{"n_head": 6, "rope_fraction": 1.0, "init_std_qkv": 0.0451, "beta1": 0.95, "lr_head": 0.00479, "decay_fraction": 0.586}
MLP neurons of a small language model. Each row is named by its layer, matrix (gate and up: input weights) and neuron, and shows model dimensions 80-175. Each number is 128 + 24 x the weight over its row's rms, rounded and kept within 0 to 255. Numbers have three digits each. A neuron's up and down rows have the sign that makes its largest values positive.
After each neuron's rows, "fires in" lists the words (lower case) most often at its 100 highest values on Wikipedia text that the model never trained on. A number after a token or word is its count.

L3.gate266:085118123114156101178155129117126134109088124148140148123113160096134130134114120117093105134158108109126101124134105131131132139130118099186137118154143090065140120092088165154086104130127111089148085125165137169125134128119137134149126164137158117085101114124060143110132119136084145147
L3.up266:130118086156103123070159122121146110095139085168141146078138161118154118161099134130087069094139122126152128166101128133109088100112135141109102164148129160148128176153083126132109126137152154109158098118186099139144100096109089132119151146135109125160112155114092139122152121114148157110
fires in: "between" 33, "end" 10, "network" 6, "ended" 6, "independent" 5, "ends" 4

L6.gate50:155144124117177159160117114152145122094159128083117120124155130072112118110131130076125124153157177140106118135100155116134062130101100124142126107148165078114149104118159125098119137080085133124177138111134124109095148127151126132153118118120135107089081149163118162098153118088089093139
L6.up50:136130134100108108083122109128150121104110079114106129106117108088064087127128153097151129167129112079125122135144113131162135147163073144090111126088131145073067105115113111178124121125115167150128117126089120042145117148137143103124123129155116124132168119078153103131148172146151140139
fires in: "who" 62, "they" 31

L2.gate309:170112125171159109074112135127133137144145080126158116074133127104058083123100116157123137081125103114141122072098129123109150133132144114128135123108104152112125111176125126094116094146131132131149124097063120078103127118133109149131146116102130110108114117109161138104149119118075124134
L2.up309:137136113128088087114159141126140166107107149147142133092095119146123090135130091151121158108131129122131179120170160144115097128143102162105123114162123148094118114126144131191122128131088136174142127165134146141184096123132102121103156171096127163123128149147099137130168114098151169116
fires in: "served" 19, "used" 17, "government" 12, "of" 7, "entertainment" 5, "caused" 4

L4.gate118:098108095138126076105139130108133129140111121185157125128074144105101101080142149132093096123132092134148121150102135169139116116130155117151127146150105112100125140118098127169127136142105101171155067108108065107125127083138148148115136128094121146149117091096112103131102132121125124119
L4.up118:165151137113141146088145120123133134149187147120158115113094140145106106112161125106123111095147134156153134099123170107114152128107129175088165108136134141144105117160168118133091157152078146122145146081105112125154150119103103157065114110090129078109139130128101123102135149173107135144
fires in: "due" 20, "district" 19, "different" 10, "did" 6, "difficult" 5, "distinguished" 4

L3.gate134:130109129128130080139127120121174149126145082175105126125141154134164149151105104149111143095143152117094096113139134154131155124113143111129108102124143126092146144128142108160163101140126154174174147154151129135152133181152112114162104198136079112152129138171118150096122119156136104159
L3.up134:188128121148103152113140109140103170113149135093141153162109126136133093114127146102082104105159106152165137096141120116092109147141045123132160132115113137144093120110131110108111154136144139109130127134083131093118137114118137088147110143156120114132129167123156089148155149168096143115
fires in: "state" 21, "station" 11, "national" 10, "way" 9, "education" 9

L6.gate186:081125142122083122122111139154177125120139120181082113141137141128142144113116161116141122074124131099143142101108158142113162123125095089117123136155170138132175106140148097128154105113131116107128124133098151136113162137084106151173150129141136135143172107134164096132160157119104135094
L6.up186:140102132111103138144134148087160120122129134171142151109108134146165131129122094163161101104138139103090138128177123145108160112122086101089111105149119193132119103158123115135084134134175083142184169121143145147131138086120114125170153182089133116158117144125100150141115119143140099098
fires in: "united" 39, "until" 13, "union" 12

L6.gate370:138112077078089162125111136125118120194117131152161155163147159145128101104116126139090113109117115120131081134128105138136136142142113108102107092154123127175112109163078134122146132155111163119124139082151132128136126116145145121103165092152082118102154164117073131151139162172097137122
L6.up370:102115075104067152140096139107126151156101157129137134141124122163106120106160152121093121132143147169148110104115110126135135138115121148139115109115166115163091122171083104137130117134149113115115135127159128160130110120108147153114140134165118132147148125184102116175146152164113151121
fires in: "the" 97

L6.gate84:105112174098120117153104154166146141121122090162120082135131144086105154127130138121166076155132134101121169165142126130121109129116131163124146155101174136085151148116121155111134119112157118158094070130137140127170102126090160098115142098099130131119130097111119096088125172123111124119
L6.up84:168110159173141097139139157134111125122151098158096106148148111182110155114132118113108086118152120101143126134103093154136125165111130109150111084173132113140115089091138142112154139147147165162086118113103107128088152161135134171094167143119114143101102077126129150156112106121149131111
fires in: "september" 19, "main" 12, "0" 10, "agriculture" 4, "municipality" 4, "municipal" 4

L3.gate336:151117139175131116163136144116114108148149115135142135162113086126108084128135107127121122152157129075115104140113133154187155145114138124120116099127113143139165112098135112179135153105102108123122111114170142107128112134163121149097121115094153140124131114123179142120125110137118125125
L3.up336:120135068154147139132162110126133113162152106083115135130106140128144123128132127109129142089137086140142140113119109104153136148132106115113167153137093092095109141122109176132112117157110149144165132147113137144145095142137094098162129141121109127119129138098134120146157144188109117173
fires in: "during" 29, "due" 23, "density" 7, "denmark" 6, "district" 6

L8.gate219:112126167178089102101106132130124137145150116106122109133101153100148166140131144105090093137139093103085127142091106138178111143138112116128155163120084116133144095126091090121121177114145103161137136153145133150102116113134161085109154116136142089111141151088090162160155134114104113100
L8.up219:116145137144143128128123105134102104074133064107113119120132166166133118135128150097125144125112172145110065101148182177143099084097115105153106113095112134129130120142125164063130078107146173106150146139136123091165145115136132126105154162123120129113157120134140146126139145104096103121
fires in: "career" 23, "california" 16, "located" 6, "location" 5, "local" 5, "locations" 4

L6.gate201:139175108154114103139131079116136166113122075111108159148145158108147118097087095112119101081130143144118170140101100138154130122118113186130105144118148149131111133133140093100123148119091087134118116119143100104169099147169124164140131089115165096121118135116161106078147115107113075138
L6.up201:152132162130141090140159167112111161113073159183085113171138138131101095122103156090124141139145090153124132102122130150146111121145112115138165114144142112124140146114124126102126155139154166099099133134091123123155113139081144131076111109097120106133132138135148126156131103154094136142
fires in: "season" 32, "county" 6, "of" 5, "increasing" 4, "increase" 4, "santa" 4

L2.gate343:096168100120089156100110137129120131148090107131128156118140131114131132155107136140094146140126087133187155111109098119118107126115116063110111163145181125107126139135147146195112133165129141137139115116135121147123125106142109143147145090126103121082132172126076165118142144141107173098
L2.up343:130146115131123135113139160146103124114107104106144141128146096101135124141141140164103129138139106097152097121116103106106082132114049102116144140155134161120114116139139125137150111131145119142165148115105136203074128104178084130102106127126110147125162109129125147141128114153097180122
fires in: "1984" 14, "1988" 9, "1983" 8, "1980" 7, "1982" 7, "1986" 7

L3.gate328:155145133130144164159103130111158155128130128138122137145146106136099139130185136119113146139110112141185123130104077112142164127101130149160128137087147179103112153134145155150111060102116133104138140151124127127139150143153142153151068110153112129167129082166093115110128142152117106163
L3.up328:143106173145120121160139117142098158144105136117137112121154122119146105188081138112167154120139132152181149100135157169112131122132107103104104136126154133064111134109126156135135168072141144092127123166138106149158143127106118105171111120133108206109119112162092139117142121108110100109
fires in: "september" 29, "built" 11, "joseph" 8, "except" 6, "written" 6, "reception" 4

L4.gate482:109173119130165104130101176107138122113096118155135132144130107065157137133116119135154107101106139074162104105056171133113104097097114111140130159122135084141175124126118102118145127116196114133135108112126147117088124174108142113119142152155139130110155149149121096107141105197093122098
L4.up482:115120088152120141107154120128087110087067118142117131130102127120122135139127118119134110074142169145079123073132115128126173115141101109187090186134113184132174111152099108145110132080135110124144114139141107118087136097094064098100153131145132149127111126145141098123135105144108123112
fires in: "united" 39, "university" 23, "label" 7, "limited" 5, "earning" 4

L6.gate229:136140145125154138160145127124134132118109094095168111120122114151147131079095110127129056104121105121099107138088146127174143126144087130140197153136122093179129097151118133169113148136087129152126136149138126121138107126129092122101167148140140141155092122080129149142168118112152085126
L6.up229:149128153121122109121134132140139098120137120120115112104127133141141154161153133150137126111180127121115089166109148123129130132149093177135150143127112120093099131131157098101072148101124092104119144182141180063125113159071103129147126106108124093138112105072105118128148112127090134121
fires in: "education" 21, "children" 14, "country" 10, "order" 4, "location" 4, "educational" 4

L3.gate424:105153119145095112118097158131098162155094102129172124102117148088133136136115108137112162094116155117152097150129150128123100103149134115109155140158117147117139141119120135141105134154128130136153081154051124132136151134164167143137104103200147092099155128133110112119151128162142121124
L3.up424:149129130134114147138156158124093143103115126147199138101135131088096123119121100128126182093100148117156099140142139103127168130149113099114163142144126174144124127137094122140110121134144087136152138131125131159147181152123137143127112127172151080120155196135089150117152103149114122171
fires in: "international" 21, "population" 20, "post" 7, "popular" 6, "corinth" 4

L3.gate277:116110113169117105159108111146129095124135123142135145181113151114138117122152122154101090136121150119111123128123090123116117152142117070112149135102117137098121102074138182173128194149116088158132117126149115142165138119125128180124150151112178127163124136126099112125157101101139091165
L3.up277:133095148119123089115090141157124136124159123089086166136120103126106131091132167112124138159115117150168175126052112117126097129136097159110156160122131108124096155157143082125081126121103123143126148126178141130126133116122125153141131094150150134144154106110150126154119110168118166093
fires in: "december" 14, "died" 13, "date" 8, "down" 6, "denmark" 6, "police" 6

L6.gate423:141118111156173135139112174119123122140127094138117078141126112084094110170128104132149129125149155135112107084104143141119087168148152098137127154118124133165169117062109135120128091168114131088081121174103140144124119112149166138098105129116185143112169118130125124146165133092130152094
L6.up423:145123116146147083120164144127098161147159088150098127129141135128111098117111141086118110151161163135155104116157103099139144130141105157119157140133119173109123123100158177126084110085151123136131150159119131140119142050111149106141112154160147098109138124110117165160098157092123141175
fires in: "john" 23, "charles" 15, "george" 8, "james" 6, "patrick" 5, "david" 5

L2.gate400:110127142159104096149114112121101119146125119165121149144138152122170106173100160147127131102121113127175156109111136133152126099144106091137119091164177130102103157102144151146158136157120147131124120154113106170131144106175132142150117121138082167091113126135084132103156128143113155117
L2.up400:129123102148129148083107158177131125161111128141107126136133131084141153131146221133113123105160115110135105103108130149123121097133120139135112105128174130148133153132134109135133126127139136171163104095118102113101063095152116125124133125155108119088158148117122129153158122158151145143
fires in: "2018" 14, "1984" 11, "1982" 7, "1983" 7, "1988" 7, "2008" 7

L3.gate304:101159157130175109108150103126121140127125116101078133092098121140167133147151123105124149152126135166150137113096121100117100158133120127100118111141166124148161148126136119134118142124144137135111118110103095096120122143170118148171149128096108145114153137166129113115133115116097149106
L3.up304:135151162121103108133121120125130111126125100126109114109085154126121127095137128134095149125138157155155150094133140093129107117134080122099150106097145139140125158152138179158137131140114152122150102107140110124129117166135152084186119104102138122113134153173137107152092143133100139098
fires in: "also" 17, "all" 14, "album" 11, "alassane" 5, "al" 4

L4.gate240:132072084145121142124115108132135149150101148148134120109130180152157141100089107136180155147133119106113130124097163128150146131084136104116098129111121125127118096084142093118169139141126152112128120111147131155149170134151088131134143131123105113135131107126127080106159118132092150134
L4.up240:132149176144110116112094161166145163148101140092172112146130182108129141104110151136161158137139102139157127119161174157114124174105092143164092127112146117137131123113172127130154137162093145121104120165128131109137131132111103107133118128180127115159154149147122135135150113146124144106
fires in: "player" 19, "played" 16, "players" 12, "playing" 8, "play" 7, "post" 7

L8.gate322:148132159130073103139107168153178137112112085091149086132162121118147093175143104159119100126093095120147141110123138089139083156166123154097153138122134155121106109129147101144083117144129144116134100116107074102131154102154163126137108137155140124135134145168066091150115152077132123150
L8.up322:117111163119142116102114128140113110116135107093165139110116103132108131096102142153187121104120128173131143137172138159115144135132088137130155165110158108127152126118107093153061116168105088153156091167120132109110078151100132104138147113097144146113135137133099142087134125149154130129
fires in: "of" 64

L6.gate41:139156132126163153086112155124129138154152109106141095191089109135177157123140166117139122176104146165109151107129110133119139166162114143096124150119143099160132138135130136157154138135104107129138161077132110125119143152133121132137149119146115100111091136130116138101142167082088127157
L6.up41:121131133166137155140103075092128134129158140124140111163096103142124162098138121137119133167091142102111137091132127130217119111107111115134123112141135139074117098124167100108088170134136161132125129090129113135121123100165120136152169143096117118147100086099132092136125182116120110123
fires in: "album" 22, "family" 17, "all" 7, "albums" 4

L8.gate67:098054118102089096143138107123151159107130090126121118162101123122095089117148121133090152147136129122146094152117146121140108153142125100132137133107195110087149110088135144140094074110140126091125124129138141110133134101113159092164144126105110161153124119122128120131116163147129081179
L8.up67:140092117116156181103122094155131112123089147079156145104156107166149109144139166145128123143141142133128075108129154128106091161156079124122123127122182147136114124103121085173114120123138127124132107151148114161088115122131102130130114133107157153121151103110088118164132130115147146121
fires in: "in" 15, "became" 11, "during" 11, "at" 9, "for" 6, "with" 4

L6.gate306:101142110152086054085119150083100103138100104108153138120116106181140145107098150164084123130093151117141126114147123153164088108121121123135130172109117138097105120118094117123092133115143114073164156059102116160113139126147103138125111166109154148137134143114158153133156128143106141095
L6.up306:139129166148113144141121092099173087123113109100125105139125161148149120140159124109172132105093133116098152143175137143100083140125144115115170142137118162102123133129133119169121149139126120124124108133117114147117082131103149156135134129124095123109125125139114109141132151137152139113
fires in: "a" 53, "km" 6

L3.gate342:172131115158159127143103132140088068162162109110099098114130096093106124160134147107120154143144124113104120113082142173150122160116139114118086101136117119133129153092138140157131172133142137158131143147162113115183153165137133152131119161117120129161131124139149144144166096157123123163
L3.up342:074133123150118170152087117131096144138140122127185135134075087120140149117107136131133149174128124121141161095133160162148133153177095143132127145132127112102146138127131095125110138119134123113102097105125115098117134128138152177144103137095160111117143150150139126116128118132073179111
fires in: "no" 26, "west" 16, "domestic" 4, "denmark" 4

L3.gate497:132123088147088124140129146151108111091077103147154111100089136172111124105167072116158171112130163116137108148114082169133124150132156111100106185131125113108121180141089110164085176138115093096083107106133130124131119134151131156084085125119152138137128132096154126118134135108169170081
L3.up497:148146131100116100155161172149113071084085105093149114137161096113133110122138129156113163168142132115137124105081155090120122113137088148158100128156123123171131107169099107155124162115102134151128136133134104101085075122115095135123139139126144098136133148141147135099148104114105114149
fires in: "university" 23, "canada" 8, "executive" 7, "northern" 6, "dutch" 4, "canadian" 4

L3.gate83:129125154133149095140138103103142132144099087095168182134139151085120128125124144167146084114158126128105129133140121091123055107120114107128127116096149197133092117141147153132104138122155141125166109074077152122109146116129135138135167136137126096144119145128127079125150124130128132132
L3.up83:106121140147147152112144127081165140162083124141169143107115139136131134186109112107159156095141153107102106144135112117148102156180111132147129123074136160137122113118135131132090143154129159157120119125116099095157123144156141119133154048148105159160140133134119088133138142117157133114
fires in: "into" 26, "other" 22, "western" 6, "introduced" 4, "intended" 4, "others" 4

L8.gate390:038114113129108124138129136151091101099106092106150132138097159119123137109126090106139116136114140144134178180128077182106145096122138133116171129142141128134162104124116124149115131168123135121108079118177137112099129145155129128177114150120106101150103125131107133136134142134123159131
L8.up390:090146109129108122137118108106125143096111161160157139120089155127133122198135133118189103144152098130113140148180098105114117164154148104105134149084183154117116109149093121162138116125115121132091167149125113142150176118124133084111165095110109170095110141145151136123115175108095138093
fires in: "in" 70, "during" 25

L4.gate10:123125097139144053146150125101141132102117105140114128121125096110153092148112123144111140118086104112115145092132158124186110145093144102122125136138127128133121123115092151126132141100104124149110139115075116118160132178135215109152097145114105145085115147113130101129125162083097107150
L4.up10:108149094135153147111131143077138147143079171128138163160162122134130037152135112155133149114106162126124121143131161114141117095099153105129162107111139114111154123137111124135168098135121159109101156093081140122111138141117136118110093127090140132153096147142167128106135118166089107157
fires in: "two" 21, "even" 9, "seven" 7, "tenure" 6, "ten" 5, "stevens" 5

L6.gate395:112125162142142095103128155122149137074123132145107149154160144068093089146124120155115127087153094137107132162113123087096136137143118145071143117127138129101155148151132155118172122153147120085140127106114076127115116105110138166107118181145115128133162118105150164113112106121117131116
L6.up395:136132129150066112114141118136116123135121102143111154107156108115097132136131086133131070093132106133125113156116182109117115125118102143059126160154111116114101155164102131128176140144123150136186109146119108141132056130132130150119166139149127116142108132107080125133106104130144121115
fires in: "first" 38, "company" 10, "published" 5

L3.gate351:083109148141172166140110146111103145124123096122090150079139128090130149116115085092103123131126130111121153115100128108108145132119120110157092167130094133123160110168138162127137198114112116094113123098167146144128123111161137151173088134128126084112136095120113102173103111152126140109
L3.up351:101099149118124139157129122130112121111112150132084150080140130092129175142150086110080150080151108145127151134120200150167127148116113121120133140143108166115097135158126172146108178091162118096060114132162134139112094105142129167123131156131118103076129081102095105162087140129102137115
fires in: "the" 22, "noddy" 13, "code" 10, "body" 9, "records" 5

L4.gate178:100163148151126104119159090107132141109136129133132112146123155137067136071124133138103136097105130112120125127146136138108122113084124110103094141138142133117092126132165110145154162164126152110162122150084118142135161107124130168130127145127106138152129171095156121122161135153103087149
L4.up178:120105100133124143133113133100157104163083120135156101136096131127138138152137150101136104120110133151093134176130159138101130134113131135103167140114131115112167121159147116150130155168100104123092090097072107128103077231153124132166132140167153084119124167138120139152167191134100157131
fires in: "a" 38, "body" 10, "cidade" 4

L6.gate167:046146158185144141119128099127160108154128144163096135136132163106107086121128154167120141112104108148127113097098136123087095077117121124142104125121177105118134137142127163126104142121133156131149170110110108138111079099104103099156104112159172158148149113138154114135104139118098137133
L6.up167:184163136133136132088149151093129104109147115108129149115197115139096115104118133134215156100112164142170126098120084141133118093151101137149109120102114086098131129132122150113110149132136128093112133106115186091138160083155119127134149158135123148118106123154107152130129132149081140136
fires in: "each" 14, "next" 12, "no" 11, "the" 9, "never" 8, "with" 6

L2.gate258:138110080148165145105144125132153113153091103127134168075104138126129169159101174133102146122155177125115101112125168110134110149117123074111094189114149151150152124125158124168113158169118111137140107146091134134169151129099165105100110108183075159125121128148130091123152119144103133180
L2.up258:098080132158123138105135111121159163127128122144107132094100141090116097182163178124129133143112128102098116127127140122137130124130133081098139157118122102127151106115137121075115166147126151150143166081144153138129175139075128092115131102156087187122122140175105106152172107125108145157
fires in: "other" 27, "others" 8, "bronze" 8, "american" 8, "passed" 4

L8.gate36:109161093107112086101110133120139114193110070125120140120130172187144176152162091158119123131081126130131113113114122110133116123130136153116112123101179137137115149135102148159122145139107067113117143087126162132103114127129150164128118117114124129109149099163147165131106131122147144140
L8.up36:138115125125118143120091127107114154148193135124108114121088150113130094134134160133122109094141135165150129136098119141155124122176091115134125135109084098138136161103153126127181126138167127142136108104169162094114104104135139119131102096143113125097187218112127140139125128097113113157
fires in: "an" 57, "another" 7, "anti" 6, "any" 5, "announced" 5

L3.gate76:163115100134128126097189119086136138080172109117090134071086112155135090126115107139110148113102164139112130070155142144134108121149134165120175145119107107087142152153107145143098172117125132148143131107083144102115155090107113171145141119121106107105140148145138112110102168152100145129
L3.up76:133142150143150147103145095088119160154082143092124125118131127152120100091124151171112127131116154129128135197134133164156086105153165150121116093171140134110141129122097176124133135105105126100108156128112116165130081113117120086133136168101117123116115176097129133096137138123146086133
fires in: "two" 47, "between" 26, "until" 13

L4.gate346:098103119159091124129136140106106131141100133127121119142177090112151129132150122120112143141165143119100139122116144108130123087097148092129117098079166110174124141117101102141137055107105142105130082110124151123145121140108180105100160173115116096139102126133074147138127144161122095100
L4.up346:124135117148126140149157131100099177100110133126173125136151134142092163131095138106133115125115126134137117131170114133121109142151154112110137115141167112087127087141122108174136107125105097123114104107137138127127099124087150158172080101117147131088156142119092110179149140109120100139
fires in: "her" 50, "another" 10, "hard" 4

L3.gate172:138126125156155139143194142107133160101100114115128144100102103110142093150145131111079125079121140149149104131156121154141104115133099102111134165097145133116145164132122140173132168161142123145124115114100154103176106179074107122169136127118113134116116131170118105103107136124115140115
L3.up172:101100120134126150146140130131164147151102104124101117112124128116096127147156126159112105142106097071132161140161127169133136152122107123175070145146119092099153129125175105083156121110088136150137144141111128135149117125141136163121147107122130107088080147143121094173130085148138116112
fires in: "other" 19, "it" 18, "between" 13, "returned" 9, "retired" 7, "retail" 4

L3.gate0:108180107175139156129135114127123139114126108103136120116136171137106151094128154113121155154159113116126174160103095151093099155162149175132198182110104134094110119088168133156137101133096134156084158076116131158120186102141113184120153124118094120141154104114108121160129144138118108167
L3.up0:103170145116148117106127156115148132117156096117106095119167091148150091122094120150137104130151111116093126140119116106119090115147140134184111085110110110114147092123114136138120096119126171157150144172097094178103140147164104107139164126163103118142131132180169146138135164134117145099
fires in: "born" 25, "including" 23, "building" 11, "as" 9, "include" 7, "sold" 7

L4.gate313:135109151124098104136122106126134177100146166139122139147129099131121113138114171134120120160131126154110139109107123095124110143160115098121081148076098140105138137112141145134130114116123139143123097085143119147137100172096130139101149122104097107147131112150164137152162173166103161158
L4.up313:157088144141130159123113144128151140143088166156116110167107123122126122118132099124164113120152147172093129102087133106128174123198117162115146151090118154166138132123140089116161110163114149123113133094169123151106146130160149139165129113130129129183103149144144113169124116136147137111
fires in: "school" 21, "road" 21, "town" 11, "schools" 10, "railroad" 7

L8.gate127:143167101104129125133122169122123158133127107116080128122139130118139134106100143100134133122059171138110100131086114120164180102123104150127102125126151141117116116127110149192072166137117087136111130105135151126127119120122111144080132143118168154124184120076150098130168106125151121122
L8.up127:129113126113132119117166175124135125138138125095145049123142138128119091157100128135161121091108139136078111138092150126132156138092172138083107138118101133138131118130121136071113148138105092161141121158112115114135114128150173152110086091102130124083183116084163139173148135155110064120
fires in: "company" 22, "income" 12, "competition" 6, "composer" 5, "completed" 5, "complete" 5

L2.gate132:096147116118132139085101146170095158159157103121107143121126149154137161054145103163137145149115126161119147148134133126106131116140140133133166143166118109104132116144139095166138108131116106149114123168169141114089158135116102092122156101136086106093202111142123128104129097130097137137
L2.up132:093134142135129151135116156132083156160156118141090122113099137149113139060164119107116145152107144115120131124137146139073120156107116128163122166127115105096116078117181101094156094163123094179115141168147136139094148121150098146119133119154094138111147105134076117110117135094095111142
fires in: "including" 25, "included" 15, "as" 15, "to" 11, "include" 7, "featuring" 5

L3.gate205:145143147134123135183076130131116151155130093146138115123125125121157135157128106139117111111143141138132093132138137143152168152130127126128131102132144144143089165125138096120115144082148155123181064118098126143140105159195095144159147173151107107172074182130092135105094115135129127141
L3.up205:098132130112152140081128098114135168130132107148102112159127078123114128146113167119110088162140138176155132171161103123112134155135105128122110110136124120111171134173101186117122123132153166105138105153147117150155118142147138086123123103157164140121099147116147082126162108140087134160
fires in: "state" 30, "name" 23, "novel" 8

L8.gate294:158099130162099119101145127097176115125142132092108098158118162114126157146154167126173093127095144177130136136134132150107144131111105112128136096111130139116158121108091159165138137072119130096168101094118154116116118094096131126082107124154157117144139148125071106119149106095127115157
L8.up294:125134139138133123182126113119136125138137145095128139125168145113108145153131124132201156112115122123102178145149123135107166155128122089135152086093132131138118082098111127141115153108169110132105116144153097112067190167118105130123115141156184140114107058122107103110150132131171155171
fires in: "of" 38, "among" 11, "responsible" 5, "inspired" 4, "between" 4

L3.gate108:148139133101114111111097123126122152145127124149093131127123164128095124150150100103098121150100114150094116094117122146083115129144084125139152082080169088108130143157126127154122117121122149171108083105140139152129129119139138135161090119155116135097122143142132122135106151128100142115
L3.up108:101176106094139148119132121103094154137107155157099126103135145130098095093130152109117087111141155161128167133143123141131145174130149102147146115105121132098095105101142152124120133118123132188136114134116111173100124159138187140181077160094107100124168179171104122141133139100137112158
fires in: "an" 40, "antonio" 5, "another" 5, "ann" 4, "angeles" 4, "any" 4

L8.gate425:085100114112114161162166124110129119145125163140124087154116104148093089131114090119106122131129156120121132128113140117090164103132119129163140144129150106166160129114099122126135135108147146141122120143135072105147120128098135102138144167109120174146113141124103122141189105126123123111
L8.up425:091158103153111082113084130163102152142132116106131151133191157111135074139144116067142082110141096109160104146115133145113108134102085146114122148156151106179134124116087096098125149140125186161127114165138141144153152132107131155111084155153160135122119085097104121118122124146112093125
fires in: "in" 70, "of" 7, "towards" 4

L8.gate373:137138121072121119138168113095140162082101098119116191137105117147079151108144120129122139190104121127128103125138136102116122165120140131114123139126141143088140127086122127123104127110126129110097149127122116115136137097132149090120141119169139126109166166130129150085101142140130139157
L8.up373:130093128126101135135114141098109122124112131141151102128112136099104132112123129156119147157155102187114142102136119106145117156104158111108134087145108119107157096126168122152076120128102142075116128141079105115113164092101171116151165140095145100136132142154133111142127119124135151116
fires in: "other" 18, "several" 15, "of" 8, "various" 7, "many" 6

L3.gate434:107162096112132127173069116137119168172150099144118121129122106103117087117115132136154153152154123108077083142135124097117163121113138094099166149147124123104135119092118173115158145120100144157150060102140138127126158121126140088104126126124123106107136128109157096103120194095074123169
L3.up434:117160135152098148123122099149112145173174093132135140136122154106158108079122148132127154152146116127091101151108113119106154093107166088098153110142135094124111130084125143107150162118118132141163099102144146139121143094120122119110117109126102118075130095129134112116119134117087089146
fires in: "way" 11, "different" 10, "rights" 9, "right" 9, "flying" 8, "light" 7

L3.gate3:147133133132147109099145097103161126140150134124093126104150105133086100135084149140122122061138145122104104115103119113122152099123137107110126106074120111104140148100156135159134143133126177116173128123147160098118140128161118109189154152137153107148173140113146126157064141132103147083
L3.up3:138167105103117114111139104150153126148132111138115136138123110149129112125157181092173152067149117113107109082113157127104117120115130138136110096085094122125108173101147142119107105129111157132161134098159171102125126177166158136150137141105121120170165148085155136154135149143144135112
fires in: "city" 19, "age" 14, "called" 8, "certain" 5, "captain" 4

L3.gate222:155133148182095123135142162108130170149148073141120129147087107152118130162081097108117141077146094081142093092121151125150093112157137135123098120111117144170108137113129139098122119119159119140176097164139149151146128161120090144148159143134092122116097162151137121136152174145132105139
L3.up222:132154138159117139148132177135110149168125068139174097133120103132097132129087110112077126123149114119129123150127148148181108123100145161160119148111136112158138081162104148122136066135138120134126094132126140166131123155131090130076138110131108119086099162129127114139127164185119146169
fires in: "world" 28, "states" 21, "league" 16, "candidate" 11, "state" 9, "military" 8

L6.gate115:130127104075165120128146149159159162125146132143150136159109149119089160092129118156135116095160151142113109129092173150159111127132092146133137184149159140131155146137126141128145111076120187102166133088078103138110150130091128112136119107139154119110148159144141129132139151119126134115
L6.up115:126139129120128144112101070138126154124140131129105156151122177131139137120185173125125151155153164116116139133132131107141128150122173119140173139104156117148126174148092129166125145126135131121155103157117162120116149126095106106137130117136095091107138145098124134109171098167139099120
fires in: "population" 18, "political" 9, "tv" 6, "popular" 6, "industry" 6, "politician" 5

L2.gate17:143107145110159128130131089112155121149133135142159157134104117098113072146144114180101074122155114162148175122122114099139080134147129114122129167072133142144182119128078136124165150127095152121111140133098111121137097113166146112152158156109095159145123086163119127120169109137116104142
L2.up17:161084112089143116141136081132121116123113136140129189162111134102078102151147134149123076161131120180135146106138143104107092133126140096107113184088131140149172086158088149115115163119061119114110155130108143113139085125142165123141157133114124141158107113116124132145142124145099116169
fires in: "by" 99

L2.gate240:103157126124104113140171155086149131102125067132150127125136162139151159141136188107101134152150132142125162126074148121109119117137141120144161134153105138123173134110144088169130095121116085196130150077120110139138147110133084152184121104134114147067091129107132138151136148124107116107
L2.up240:126153145145146127134105138168141135147136147100136085120100120118161079175098153104136102093123121120160157156130153105129126172109157138176137127100119137175108120107116128129115123112130122112167100135162162140123073143133120124173108121132124121091084131159124134143153130062083106155
fires in: "university" 32, "president" 15, "found" 14, "bronze" 8, "founded" 5, "division" 5

L4.gate349:138138148118150172087135124201097105118141099130123098177099109149161133145141110127133119145117162097142117141131120097112113150121082139098141142136130172140115125167118146141104160113156137129155124124089119151097137131117126109170108097105081089155129074115126137096133172112142137156
L4.up349:112130140141146194152149133123140095162138121141101101135101101121152111131110120136148138117107110126111122153140128071128126118183119158130127139085177096149130121114119115120108140115114118175158113120100138141110116169150138138139133115145153094115116134116115146123139160151107092133
fires in: "where" 28, "there" 21, "water" 5, "failure" 5

L3.gate183:080140120098089116192124134124150145112112124192115121119152133107120138081111094115125110126141117133150128154085174129119131134161115171122206180129143107151119119151139143199126098135126137137134123136119118122136134150150124165128129148145155091144142161145153113117117121116154157062
L3.up183:113140135118144166103062127139108100138173119111159166162117115120134119094139151095137081172121095122119117130151136124146124139114080120121119152139131087103124121164077125182145125119085122148124113113111135104145105115142111162122165135127137092133078114151122102115123148128107118143
fires in: "during" 29, "due" 12, "division" 7, "does" 6, "do" 5, "david" 4

L2.gate362:133131120159136083126106097148110063133160107125112110176122146101125132150157126148086129111120136138101153080128109127098135141141156116167125160135096134109128146156130120147166111147140165112131127135132114111072134122132117106129151147107110165135140101121121174162124128131097145116
L2.up362:134095124133106096134160138109133099160118138061135085136119143147139084162130166144151145119160125123129146156164113106168117104089121169142136105146131163131133166124105175137141110091159110114093130141136130163144085181161165139147089140132136079126166146117154156130095194166138128117
fires in: "john" 22, "him" 14, "james" 7, "24" 6, "father" 5